From a checkpoint of a small transformer trained on Wikipedia.
Architecture: LayerNorm before each block, learned positions, biases, tied embeddings.
Training: a variant of Muon for these matrices, 699M tokens, 10663 steps.
MLP neurons of a small language model. Each row is named by its layer, matrix (up: input weights; down: output weights) and neuron, and shows model dimensions 96-159. Each number is 50 + 10 x the weight over its row's rms, rounded and kept within 0 to 99.
After each neuron's rows, "fires after" lists the tokens most often just before its 100 highest values on Wikipedia text that the model never trained on; "fires on" lists the tokens most often at its 100 highest values on Wikipedia text that the model never trained on.

L16.up407:47 36 65 62 41 34 33 57 36 28 34 46 41 63 48 53 60 42 51 43 49 50 62 52 57 57 53 55 53 50 43 37 35 46 52 69 39 64 56 62 45 44 45 48 47 54 35 47 62 57 51 35 43 61 53 77 37 75 48 53 52 40 58 38
L16.down407:32 30 47 54 55 43 43 68 47 35 54 55 49 45 39 58 53 59 49 36 39 43 59 38 48 44 58 61 46 61 58 37 69 30 42 44 51 66 52 46 56 46 62 32 42 48 69 49 42 50 61 72 50 64 28 54 36 56 48 40 59 55 46 77
fires after: "\n", ")", " x", " 3", " 4"
fires on: "|", " |"

L13.up867:58 58 62 51 46 24 59 31 39 40 50 45 55 41 44 60 52 35 53 37 45 80 52 44 60 64 53 46 34 45 61 40 69 40 54 66 65 52 46 57 36 64 53 43 42 62 61 48 55 45 65 40 50 56 49 56 52 64 58 34 55 39 50 48
L13.down867:59 54 49 53 62 52 49 61 49 59 39 42 50 54 57 53 47 33 61 69 58 37 64 67 57 41 34 54 61 48 49 54 52 49 57 62 55 47 45 66 49 45 52 43 44 54 42 26 63 66 37 47 53 50 60 48 57 32 52 72 44 47 47 44
fires after: "="
fires on: "\n", " \"", " in", " |"

L4.up167:52 56 32 63 57 49 38 43 44 56 31 34 55 52 60 56 49 47 34 64 48 63 44 46 54 54 50 36 46 50 45 65 48 58 42 52 63 70 44 52 65 39 39 43 48 42 39 54 59 72 39 52 46 50 54 63 71 51 53 53 37 74 56 42
L4.down167:57 50 58 50 61 54 40 43 49 35 67 44 40 39 53 34 47 50 63 59 40 44 49 62 57 57 54 64 50 41 57 52 47 63 50 40 41 65 35 61 34 65 46 45 48 47 50 60 49 53 41 56 51 63 48 39 70 58 37 45 66 46 61 48
fires after: "\n\n", "s", " career"
fires on: "=", " named", "\n\n"

L7.up81:35 44 32 50 67 40 57 45 54 51 40 61 28 24 46 69 57 61 65 61 50 57 43 45 47 60 53 36 62 57 51 56 54 52 58 51 26 67 57 41 43 55 50 52 52 56 44 26 38 64 62 42 55 55 45 50 33 59 50 44 40 42 56 47
L7.down81:33 71 58 51 42 36 44 39 55 36 50 46 45 46 47 65 62 55 55 52 60 56 65 55 61 48 44 37 35 55 46 49 63 58 39 52 75 49 33 36 50 47 55 63 54 48 47 41 37 58 51 44 54 52 53 40 55 47 55 54 60 40 57 45
fires after: " one", "  ", "\n", " of", " Albums", " Pos"
fires on: "|", " of", " |", " (", " the", "\n"

L3.up1009:62 72 46 68 42 51 50 59 68 52 49 63 62 38 44 56 34 64 46 49 42 56 40 65 51 40 18 48 43 53 42 64 47 53 45 57 66 49 55 52 55 52 55 58 42 63 58 49 76 48 69 41 50 15 41 46 54 45 46 38 52 43 57 38
L3.down1009:51 50 43 42 61 54 28 41 30 47 63 45 29 38 56 39 61 57 40 48 58 49 50 54 51 58 34 59 48 66 49 67 55 42 36 61 34 45 47 32 50 47 57 55 52 62 42 59 58 55 49 41 42 41 42 78 54 56 53 62 47 45 54 59
fires after: " G", " p", " set", " arr", " P", " Pa"
fires on: "O", "ub", "ap", "ange", "o", "up"

L4.up244:36 65 36 52 60 53 53 45 30 45 49 43 41 52 41 59 54 42 43 61 70 39 45 54 56 63 59 62 49 36 49 77 47 71 56 70 39 63 66 68 34 52 56 55 60 64 54 66 41 49 63 49 53 62 55 63 48 57 39 51 48 63 48 51
L4.down244:32 55 48 51 64 55 43 61 60 32 42 57 44 44 77 63 55 56 49 57 70 66 60 49 55 51 38 63 39 80 56 42 36 48 56 48 39 54 57 42 51 60 45 61 45 43 54 35 57 37 46 49 52 45 45 49 65 49 51 45 52 56 37 55
fires after: ",", ".", "ils"
fires on: " and", " while", ",", "\"", " with", "t"

L3.up914:59 53 42 52 43 69 59 56 54 50 57 52 52 35 63 50 67 61 43 57 53 55 68 32 43 43 61 48 63 67 53 63 56 33 39 62 50 59 37 43 54 43 52 44 38 48 32 50 38 52 44 56 45 44 43 51 50 63 46 43 46 49 66 34
L3.down914:25 61 60 65 57 54 43 39 61 53 58 47 51 47 59 55 53 35 48 49 27 64 66 59 57 65 49 55 49 54 53 23 54 30 38 55 59 55 60 42 47 67 56 46 45 46 57 42 53 49 26 63 64 40 58 51 61 54 50 44 52 67 55 57
fires after: " |", "|", "\n", "\n\n", "-"
fires on: " \"", "\"", " of", "=", " Synonyms", " appearances"

L4.up304:44 61 49 48 41 61 54 56 40 45 46 56 57 48 42 31 54 33 49 66 47 25 35 52 60 52 52 49 64 58 56 51 31 46 45 62 43 58 47 40 58 66 42 65 73 27 55 75 35 54 66 53 55 90 42 44 65 47 37 49 49 54 45 41
L4.down304:59 43 44 57 66 43 50 50 55 36 44 28 48 55 70 43 48 68 60 65 49 53 46 32 49 56 68 60 50 28 49 62 57 43 58 51 50 56 58 42 46 37 40 53 54 62 56 31 41 43 39 61 64 56 48 36 42 50 63 52 40 49 43 34
fires after: " was", " =", " years", "M", " Lev", " became"
fires on: " the", "=", " of", "ant", "er", "or"

L3.up744:30 51 48 44 40 51 57 59 54 53 40 55 69 56 48 49 71 43 56 32 39 53 56 45 53 61 54 65 59 39 52 39 43 40 42 60 53 66 47 46 62 58 58 21 29 50 57 52 52 40 81 55 40 48 62 60 69 45 50 41 60 46 60 40
L3.down744:48 50 42 66 46 44 60 60 39 56 41 39 62 63 56 53 51 51 59 52 37 35 49 65 38 32 56 44 68 33 55 38 51 55 35 38 44 43 53 43 38 59 69 31 62 47 56 44 68 39 49 44 60 62 32 65 62 61 60 61 39 44 43 42
fires after: "-", ".", "\n", "\n\n", " ("
fires on: "N", "S", "R", "M", "H", "B"

L5.up695:47 47 63 51 55 54 36 54 62 53 54 44 67 49 48 66 52 55 25 66 55 55 45 47 38 47 48 51 35 55 52 45 61 54 37 44 52 49 35 38 44 55 33 53 64 56 38 41 38 49 57 38 46 62 44 39 50 46 54 42 72 29 56 38
L5.down695:34 44 49 50 51 57 31 50 62 32 47 56 40 69 52 60 56 63 72 44 40 51 62 57 38 39 36 53 44 42 51 51 60 50 41 49 48 44 72 49 63 30 33 50 44 46 59 49 60 49 40 50 41 55 49 27 74 37 54 66 64 49 45 43
fires after: "S", "A", "N", "Y"
fires on: ".", "aw", "ar", " later"

L4.up793:56 48 36 28 63 37 56 49 44 50 53 54 57 58 49 42 40 62 60 33 56 51 46 45 51 35 48 54 50 44 43 57 42 53 79 50 48 66 52 39 59 61 37 47 39 74 45 46 48 57 65 57 44 54 44 59 61 37 47 53 54 32 51 40
L4.down793:51 62 46 58 61 57 58 62 41 40 44 35 46 45 61 48 59 53 66 59 53 38 55 48 66 57 67 63 51 59 64 40 58 43 55 56 52 34 39 50 31 22 49 48 53 29 59 46 62 40 41 48 54 50 35 40 71 58 68 45 38 48 44 60
fires after: "=", "\n\n", "\n", "led"
fires on: "\n\n", "R", "P", "."

L3.up536:20 57 47 45 55 58 50 44 45 50 55 56 50 55 55 47 50 55 35 49 51 48 47 51 36 39 39 69 51 60 58 45 56 57 67 49 54 48 41 51 42 70 45 55 59 36 46 44 43 47 49 46 56 69 51 57 38 59 56 45 56 47 51 40
L3.down536:43 69 38 62 57 45 61 35 55 38 65 37 54 50 36 44 55 58 70 25 58 75 67 49 52 38 65 62 49 58 53 69 56 49 61 49 67 62 51 25 45 44 43 58 54 46 58 40 54 45 47 53 48 42 45 53 49 46 38 49 45 57 38 49
fires after: "=", " in"
fires on: "\n", "\n\n", " order"

L7.up310:37 57 56 57 50 47 45 28 67 42 55 60 50 47 44 44 59 43 52 30 53 46 53 63 62 54 54 37 46 47 68 57 57 50 48 42 47 47 65 57 38 40 47 55 43 47 33 46 44 33 45 64 46 41 43 46 63 43 49 43 48 62 50 38
L7.down310:43 43 50 39 34 52 44 49 50 32 31 42 60 30 48 43 51 58 65 53 38 54 55 68 57 42 33 51 62 46 54 70 59 49 43 52 43 58 71 37 64 63 53 59 53 58 35 34 54 54 40 54 37 50 49 47 57 51 69 57 53 47 48 35
fires after: "="
fires on: "\n"

L16.up907:38 46 35 44 61 54 22 60 61 62 66 71 53 47 67 39 57 58 43 52 34 46 71 61 45 52 43 42 33 52 54 46 31 62 54 57 47 56 38 39 58 33 55 47 45 38 52 79 49 53 44 20 42 32 54 63 49 47 71 51 58 49 52 40
L16.down907:26 36 46 43 55 64 36 49 37 45 53 35 40 36 43 48 47 43 53 55 45 54 36 65 44 48 48 49 46 50 60 53 57 58 50 39 43 51 47 50 53 65 58 47 47 34 50 64 43 44 47 48 42 37 50 34 44 33 57 27 63 44 54 64
fires after: " |", "\n", "-"
fires on: "\n", "|", " |", " Per", " Ad", "-"

L3.up703:76 41 42 42 43 41 37 40 42 54 39 61 58 56 52 42 45 52 46 71 55 62 59 50 54 25 56 55 67 41 42 66 39 65 40 39 38 53 52 46 55 50 44 53 77 58 50 45 43 48 62 48 56 68 43 53 58 69 48 51 60 32 34 69
L3.down703:44 62 50 57 54 51 49 50 55 42 66 42 36 35 67 42 50 41 52 64 44 62 39 51 23 41 43 54 58 55 56 31 55 55 54 42 39 47 47 52 40 60 44 47 52 28 51 41 38 51 46 43 46 47 44 54 33 40 39 47 61 56 44 63
fires after: " the", " of", " rest"
fires on: " same", "ed", " of", " the"

L14.up959:59 57 43 59 50 36 42 50 66 43 49 56 50 50 42 46 54 47 39 49 56 52 51 27 50 60 47 65 45 61 44 63 40 38 77 58 31 48 58 48 54 36 50 50 54 52 49 66 58 75 47 53 44 44 48 61 52 47 60 39 53 55 58 46
L14.down959:46 46 54 55 49 46 50 31 35 36 67 51 42 51 47 46 46 58 67 42 61 48 58 45 62 57 57 57 35 56 43 65 58 53 48 47 54 51 37 46 63 34 52 50 55 54 38 78 42 63 54 61 39 53 66 48 56 48 61 39 24 70 72 49
fires after: " |", "|", "=", " California"
fires on: "\n", " Cl", "="

L3.up3:58 65 67 53 64 45 43 52 45 55 47 60 50 44 61 44 56 73 35 42 39 64 37 48 47 48 61 52 57 65 31 30 59 46 42 58 36 56 70 45 64 56 61 67 41 58 59 36 49 39 39 56 38 62 53 43 35 48 54 69 49 29 71 49
L3.down3:44 52 58 40 46 41 48 37 51 51 45 48 58 68 52 54 66 59 28 33 61 51 45 50 47 45 46 46 48 50 52 68 61 58 42 49 41 39 36 51 57 41 45 56 47 57 59 63 42 44 60 52 46 53 64 38 59 46 54 51 33 62 41 52
fires after: "-", " Ga", " Saint", " g", " G"
fires on: "-", "mb"

L16.up516:41 39 46 54 66 63 56 49 34 46 47 58 58 61 50 50 46 30 62 61 61 50 55 28 39 53 35 52 49 41 46 36 59 35 69 44 42 59 48 35 43 53 71 60 46 35 55 53 49 45 53 44 51 70 42 32 61 34 37 27 29 54 48 68
L16.down516:54 52 42 50 36 56 43 63 47 46 55 54 48 40 58 54 48 52 50 41 52 43 39 43 49 38 55 49 46 64 33 32 53 61 52 55 56 58 45 59 41 57 72 55 41 43 65 43 55 43 69 45 51 62 40 65 35 46 32 42 42 61 67 52
fires after: "=", " the", " of", "arc"
fires on: "=", " World", " the", " Greek", "tic"

L8.up563:43 47 49 51 66 68 36 61 39 50 59 55 35 43 37 44 55 51 46 38 49 73 43 48 46 61 50 46 59 49 52 45 37 40 71 43 62 62 46 55 55 43 39 42 53 65 39 59 51 43 33 37 42 14 55 73 44 51 58 53 48 40 51 60
L8.down563:51 46 43 70 42 37 54 52 63 39 43 40 51 57 56 50 54 55 41 36 40 40 61 47 47 52 58 49 43 37 49 53 52 56 55 65 64 41 44 49 51 54 49 50 65 45 49 53 39 50 57 64 49 54 66 51 64 50 50 59 64 43 50 50
fires after: " o", "%", "°", "dr", "/"
fires on: "z", "N", "ew", " of", " were", "%"

L13.up661:50 46 49 52 64 33 51 53 51 49 54 47 48 59 36 56 59 51 35 53 55 39 52 43 71 56 72 67 46 54 33 36 37 63 57 39 35 53 72 60 56 43 64 38 50 63 49 55 56 55 29 56 77 57 41 60 63 43 46 53 59 48 57 57
L13.down661:71 57 53 38 48 48 50 70 58 59 26 47 46 52 48 55 40 77 66 55 59 60 52 29 37 44 40 47 51 63 52 54 46 62 52 43 65 65 42 30 41 42 60 57 46 53 33 42 46 37 58 60 24 31 49 55 53 58 52 41 40 29 50 56
fires after: ".", ",", " where"
fires on: " He", " he", "\n\n", " where", ",", " and"

L4.up526:51 38 54 49 70 60 48 67 40 54 57 46 47 33 36 63 67 54 51 58 33 50 46 44 53 59 34 55 54 45 69 47 37 49 49 47 44 80 43 56 38 62 61 50 60 41 48 54 44 50 61 49 39 49 53 50 61 50 50 66 50 57 40 48
L4.down526:55 58 56 56 49 53 73 48 27 33 38 30 60 64 42 55 49 56 49 49 57 58 44 60 53 63 54 52 50 43 62 55 51 68 47 62 59 62 41 33 32 52 50 25 44 52 47 46 51 69 39 62 51 65 51 41 61 58 60 63 28 49 58 38
fires after: " as", " became", "M", " re", " As", " was"
fires on: " a", "-", " an", "or"

L4.up571:70 41 47 47 65 45 54 44 38 35 57 51 55 54 40 57 48 48 46 63 66 59 37 58 52 62 54 45 48 29 49 63 51 42 45 55 48 66 51 51 57 63 60 51 49 62 60 29 77 55 48 45 53 45 38 58 41 58 56 35 47 43 47 44
L4.down571:39 46 58 56 60 48 42 59 46 57 57 45 67 53 57 39 42 41 49 49 36 56 34 43 34 54 52 44 58 64 49 58 61 54 50 35 48 51 44 42 38 60 43 58 40 43 51 62 43 52 56 52 47 59 51 43 59 56 42 45 39 44 42 61
fires after: ")", "%", " member", "."
fires on: "\n", " of", " |", " and", ","

L4.up391:48 60 47 52 47 54 38 48 52 50 41 44 61 59 19 58 38 54 58 36 72 55 47 41 47 44 58 53 36 50 41 51 56 51 27 58 50 67 46 55 60 52 54 48 65 49 41 39 57 63 53 52 43 49 78 47 60 55 46 51 51 46 42 58
L4.down391:53 52 58 45 51 57 69 32 59 26 57 49 40 47 40 51 54 48 50 63 67 49 46 34 38 48 54 54 40 38 51 45 32 43 41 46 59 44 44 53 45 40 36 48 59 46 42 40 41 49 56 46 50 63 50 65 62 39 50 67 39 48 35 35
fires after: ".", "A", "Y", "F", "M", "K"
fires on: ".", "5", "4", "6", "8", "9"

L4.up766:42 35 45 40 50 42 54 52 37 40 57 54 46 48 49 48 67 55 42 45 57 50 69 37 53 74 61 44 40 50 50 36 58 65 57 50 45 60 55 51 33 45 43 33 57 62 36 49 40 39 67 51 53 57 57 31 51 45 32 55 50 43 58 56
L4.down766:56 56 42 68 48 55 34 49 54 50 34 48 62 45 45 28 64 36 45 43 54 54 64 53 44 48 45 42 39 50 70 58 61 42 59 49 47 38 45 33 36 48 42 37 45 49 44 54 63 48 41 46 43 45 72 56 53 43 62 78 48 55 59 57
fires after: "="
fires on: "\n"

L16.up558:49 48 44 37 51 58 48 51 47 47 63 46 42 60 42 51 49 43 32 49 59 43 49 43 25 59 42 55 72 45 39 52 45 58 35 25 60 69 46 52 60 52 30 45 38 55 47 53 55 26 55 51 48 55 47 58 31 56 56 50 71 40 45 27
L16.down558:53 56 58 50 59 54 45 43 51 57 67 57 27 54 44 51 38 54 50 30 53 43 35 55 52 33 38 47 31 53 54 56 51 55 64 39 50 56 65 54 58 50 38 43 44 56 64 34 64 57 47 60 51 74 51 51 66 49 46 58 50 54 58 56
fires after: "\n", "-", ","
fires on: "|", " l", "\n", " k", " g", " t"

L16.up953:44 60 36 48 62 44 55 51 43 39 44 49 43 35 67 55 47 45 57 51 40 48 42 54 50 49 29 46 51 55 58 56 50 46 60 59 43 53 72 46 58 52 67 48 37 46 46 50 44 71 51 52 57 41 42 55 47 52 50 40 63 42 56 52
L16.down953:41 51 66 24 42 40 46 47 37 47 45 51 58 50 37 54 53 68 40 59 66 52 65 42 63 54 48 62 51 35 37 36 69 65 49 46 43 44 38 63 33 42 49 43 52 41 35 54 52 53 59 51 49 44 57 36 57 62 46 45 46 59 62 30
fires after: "\n", " (", "=", " World", "\n\n"
fires on: "F", "|", " |", " War", " inf"

L14.up372:47 46 43 51 45 53 38 78 52 38 55 46 44 51 72 47 57 43 62 47 55 45 57 64 58 49 55 50 51 57 46 55 57 53 59 53 40 54 62 63 53 61 40 61 47 41 36 49 52 35 69 54 40 46 60 49 56 71 56 66 72 48 55 47
L14.down372:19 25 47 47 36 45 46 35 43 68 58 58 40 50 58 42 36 44 49 47 56 48 50 60 36 27 54 68 42 49 49 52 50 58 54 56 68 63 55 65 45 49 72 44 47 47 58 56 46 59 63 56 60 57 52 36 37 45 45 52 40 49 66 43
fires after: "\n", " |", "|"
fires on: "|", "\n", " Do", " No", ","

L16.up564:50 44 62 59 65 38 50 66 58 58 67 70 65 48 52 48 43 61 62 31 67 48 60 40 46 61 55 48 41 72 55 50 47 61 48 46 33 40 58 63 43 40 45 39 54 56 35 53 58 41 57 59 53 45 61 65 41 51 47 45 53 27 58 28
L16.down564:42 56 43 33 40 47 50 52 70 62 42 46 43 61 53 60 59 43 43 58 58 55 28 46 58 64 42 42 46 45 57 42 59 48 47 42 48 53 60 51 61 60 63 50 41 37 27 50 56 41 47 64 49 62 45 59 61 60 53 48 31 50 38 37
fires after: ".", "\n\n", "na", "ile", "\n"
fires on: " He", " She", "He", "y", "rd"

L4.up809:52 44 41 64 58 52 27 56 62 65 40 53 61 49 40 50 47 54 53 57 30 65 41 58 42 60 52 46 58 54 58 52 58 40 49 50 41 38 40 49 54 56 43 55 47 58 78 54 42 49 67 58 44 54 59 49 36 50 56 44 54 63 45 70
L4.down809:27 31 59 42 32 40 28 60 50 55 48 57 49 52 43 44 44 54 68 49 44 64 48 46 53 39 50 38 52 22 55 58 42 48 43 46 54 61 54 39 45 49 49 52 53 29 46 47 47 60 67 55 37 50 53 38 45 52 52 44 50 49 62 43
fires after: ".", "th", " super", " Super", "be", " En"
fires on: "S", "m", "mark", "nt", "an", "vi"

L7.up299:42 61 38 59 49 66 50 47 46 52 50 43 61 41 36 43 39 54 59 56 67 60 44 46 51 34 45 62 36 52 45 47 45 44 64 57 50 53 47 44 56 51 54 61 40 32 55 39 37 50 55 40 64 52 50 47 52 40 61 62 68 36 56 40
L7.down299:37 52 60 64 53 53 61 54 50 51 50 67 59 63 43 55 44 57 64 46 64 53 50 52 56 51 40 53 44 50 44 38 55 49 38 28 44 68 33 61 57 42 67 46 36 39 59 42 53 48 63 37 51 47 65 56 34 56 55 54 59 45 61 61
fires after: " one", " of", " Fa", "'", "ora", " as"
fires on: " of", " the", "mi", " a", "ti", " to"

L13.up496:60 60 65 45 54 39 51 29 45 44 57 65 59 52 33 28 40 43 40 57 64 45 33 48 38 47 48 51 58 44 59 45 54 48 66 53 53 48 54 52 57 43 54 46 45 50 51 35 50 48 50 53 53 55 60 42 73 45 61 52 67 38 61 43
L13.down496:52 62 54 73 60 58 35 71 56 39 51 40 50 51 41 56 48 58 51 38 38 59 63 46 56 48 59 44 56 38 57 46 49 36 47 59 69 54 34 47 55 64 43 64 50 56 44 39 72 54 39 56 57 51 30 56 60 47 39 61 35 58 46 59
fires after: ".", "=", ",", "\""
fires on: "\n\n", " was"

L3.up675:46 57 47 52 52 64 40 47 49 50 43 56 33 49 38 58 45 53 30 47 67 50 53 61 47 45 42 38 46 61 62 58 53 72 46 58 59 59 70 42 57 47 29 59 36 54 41 55 40 54 49 31 47 58 51 65 56 65 43 40 49 54 58 44
L3.down675:40 55 47 63 46 53 47 54 33 57 55 47 51 58 60 56 52 38 53 54 62 34 66 38 43 48 48 54 57 43 44 49 31 52 50 47 46 36 55 37 38 62 63 45 57 46 42 46 58 52 55 60 54 37 51 57 64 44 60 56 50 54 28 49
fires after: ",", "1", "2", " 1"
fires on: ".", " but", "and"

L13.up2:55 56 42 47 63 32 27 52 35 56 53 42 53 34 60 73 68 54 43 32 64 46 64 49 38 47 45 55 58 59 51 67 57 45 59 57 55 67 43 33 46 39 43 41 50 63 55 51 42 47 40 55 73 61 56 47 57 50 54 53 45 55 57 48
L13.down2:61 42 49 39 56 51 48 33 51 52 47 55 38 46 41 61 29 36 51 59 58 64 38 36 68 59 55 59 65 40 64 66 70 59 68 22 35 46 61 41 33 46 62 53 61 56 41 32 58 52 32 55 44 40 52 53 31 52 48 45 56 62 54 41
fires after: "\n", " as", " became", "  "
fires on: "|", " the"

L16.up89:49 38 59 61 42 47 55 56 37 45 46 43 49 49 48 58 44 36 59 38 54 58 41 44 37 62 64 57 42 68 62 72 58 42 52 39 53 53 52 49 49 59 80 44 47 56 40 42 57 63 53 49 52 42 42 61 36 54 57 38 60 45 48 46
L16.down89:45 51 44 38 35 54 50 45 64 43 44 40 42 59 54 60 55 34 48 58 41 28 50 41 46 34 42 54 62 65 69 36 56 37 58 36 67 56 51 43 46 73 52 51 41 67 60 63 42 42 49 52 63 58 54 33 35 57 51 27 64 63 45 43
fires after: "\n", "=", ")"
fires on: "|", " |", "=", " qu", " a", " rel"

L16.up525:55 34 43 63 34 47 43 36 32 28 54 43 54 56 68 69 42 55 60 34 53 52 53 42 70 31 48 54 47 52 48 55 52 52 38 61 41 46 23 45 61 55 60 58 32 38 58 50 56 35 53 36 60 41 58 63 38 49 47 43 67 38 54 51
L16.down525:88 33 40 65 49 57 57 52 42 38 52 35 47 43 38 49 39 49 62 51 47 53 58 62 49 33 46 49 41 39 45 47 54 39 57 53 44 35 25 49 60 41 46 47 53 52 45 45 50 55 63 32 44 55 53 53 55 27 57 56 54 33 48 38
fires after: "  ", "ulu", " =", "idi", " /", " 0"
fires on: "|", "s", "–", "=", " |"

L16.up927:38 50 62 46 45 39 59 53 40 54 46 41 50 54 58 27 65 41 53 67 61 27 39 53 43 29 40 50 47 64 63 66 58 36 58 44 48 39 42 60 49 46 63 48 46 51 46 42 48 45 69 53 51 55 61 44 49 51 59 57 78 58 54 53
L16.down927:39 35 49 53 52 40 48 51 64 58 52 42 47 43 29 48 52 53 47 50 43 38 70 44 60 47 53 48 46 59 46 47 48 46 55 52 72 47 59 48 41 54 37 46 54 54 61 52 48 53 40 48 35 50 56 59 27 62 46 44 45 58 49 58
fires after: "="
fires on: "=", ",", " un", " bull"

L5.up909:37 45 48 46 57 60 42 44 58 42 42 41 45 47 53 50 38 60 45 35 51 50 53 53 52 35 61 59 49 69 55 45 45 50 42 62 53 46 47 71 48 64 41 30 48 68 63 46 24 51 40 46 55 35 35 46 48 52 42 56 54 50 61 50
L5.down909:44 44 43 53 48 61 35 55 39 55 51 52 50 60 43 63 43 64 29 41 48 52 53 38 41 55 67 51 56 61 34 60 45 42 41 70 64 34 34 71 46 48 43 42 51 63 48 37 38 37 44 52 42 53 45 60 53 57 48 63 72 46 66 48
fires after: " |", " 0", " 1", "  "
fires on: " |", ";", ".", "|", " 1"

L5.up825:38 49 43 61 56 47 65 51 64 48 44 62 62 45 24 65 46 59 46 40 61 45 50 47 53 58 41 60 45 60 44 58 47 42 55 63 39 60 64 51 54 47 59 48 44 54 36 41 40 49 47 70 30 57 59 63 51 61 43 55 42 48 55 50
L5.down825:72 50 61 46 38 58 45 50 33 54 63 54 47 37 57 37 56 26 66 58 59 43 79 37 57 63 43 48 41 50 54 63 43 50 52 36 39 40 42 53 41 47 54 66 68 47 45 48 32 54 62 32 64 44 55 47 70 47 59 49 52 62 34 50
fires after: ",", " to"
fires on: " and", ".", " which", " but", " him", " he"

L8.up321:54 54 55 35 43 55 48 66 52 62 49 62 53 45 46 56 46 58 35 63 58 36 54 57 49 41 49 48 58 53 44 68 76 34 64 48 47 78 62 64 51 58 58 53 42 74 57 35 46 52 51 42 49 54 43 58 52 33 59 47 62 33 61 53
L8.down321:44 47 45 65 46 50 51 45 56 60 34 57 30 58 50 40 59 35 49 52 52 51 55 37 62 59 62 54 65 59 41 49 49 53 63 40 47 47 46 67 59 24 43 57 35 59 56 52 69 48 50 41 56 26 64 46 47 66 38 54 53 37 62 42
fires after: " of", " Po", "ing", " Albums", " football", " Red"
fires on: " the", "ker", " player", " (", " average"

L7.up881:41 59 47 51 55 56 48 52 66 55 51 43 55 46 49 57 43 53 58 67 46 62 49 36 35 57 66 46 53 48 40 68 52 59 47 51 47 43 69 62 48 54 56 60 35 41 56 55 60 32 31 50 37 51 56 52 39 56 76 43 56 50 54 31
L7.down881:49 45 67 53 55 51 37 47 58 43 56 59 43 45 32 41 51 45 49 52 55 57 51 58 61 45 44 40 40 43 42 46 40 46 71 34 33 50 56 59 37 40 51 61 64 53 64 49 63 62 52 40 47 47 35 53 69 53 35 61 39 65 66 46
fires after: " p", "'", "s", " 4", " Score"
fires on: ":", "ine", "s", " |", "ve", "se"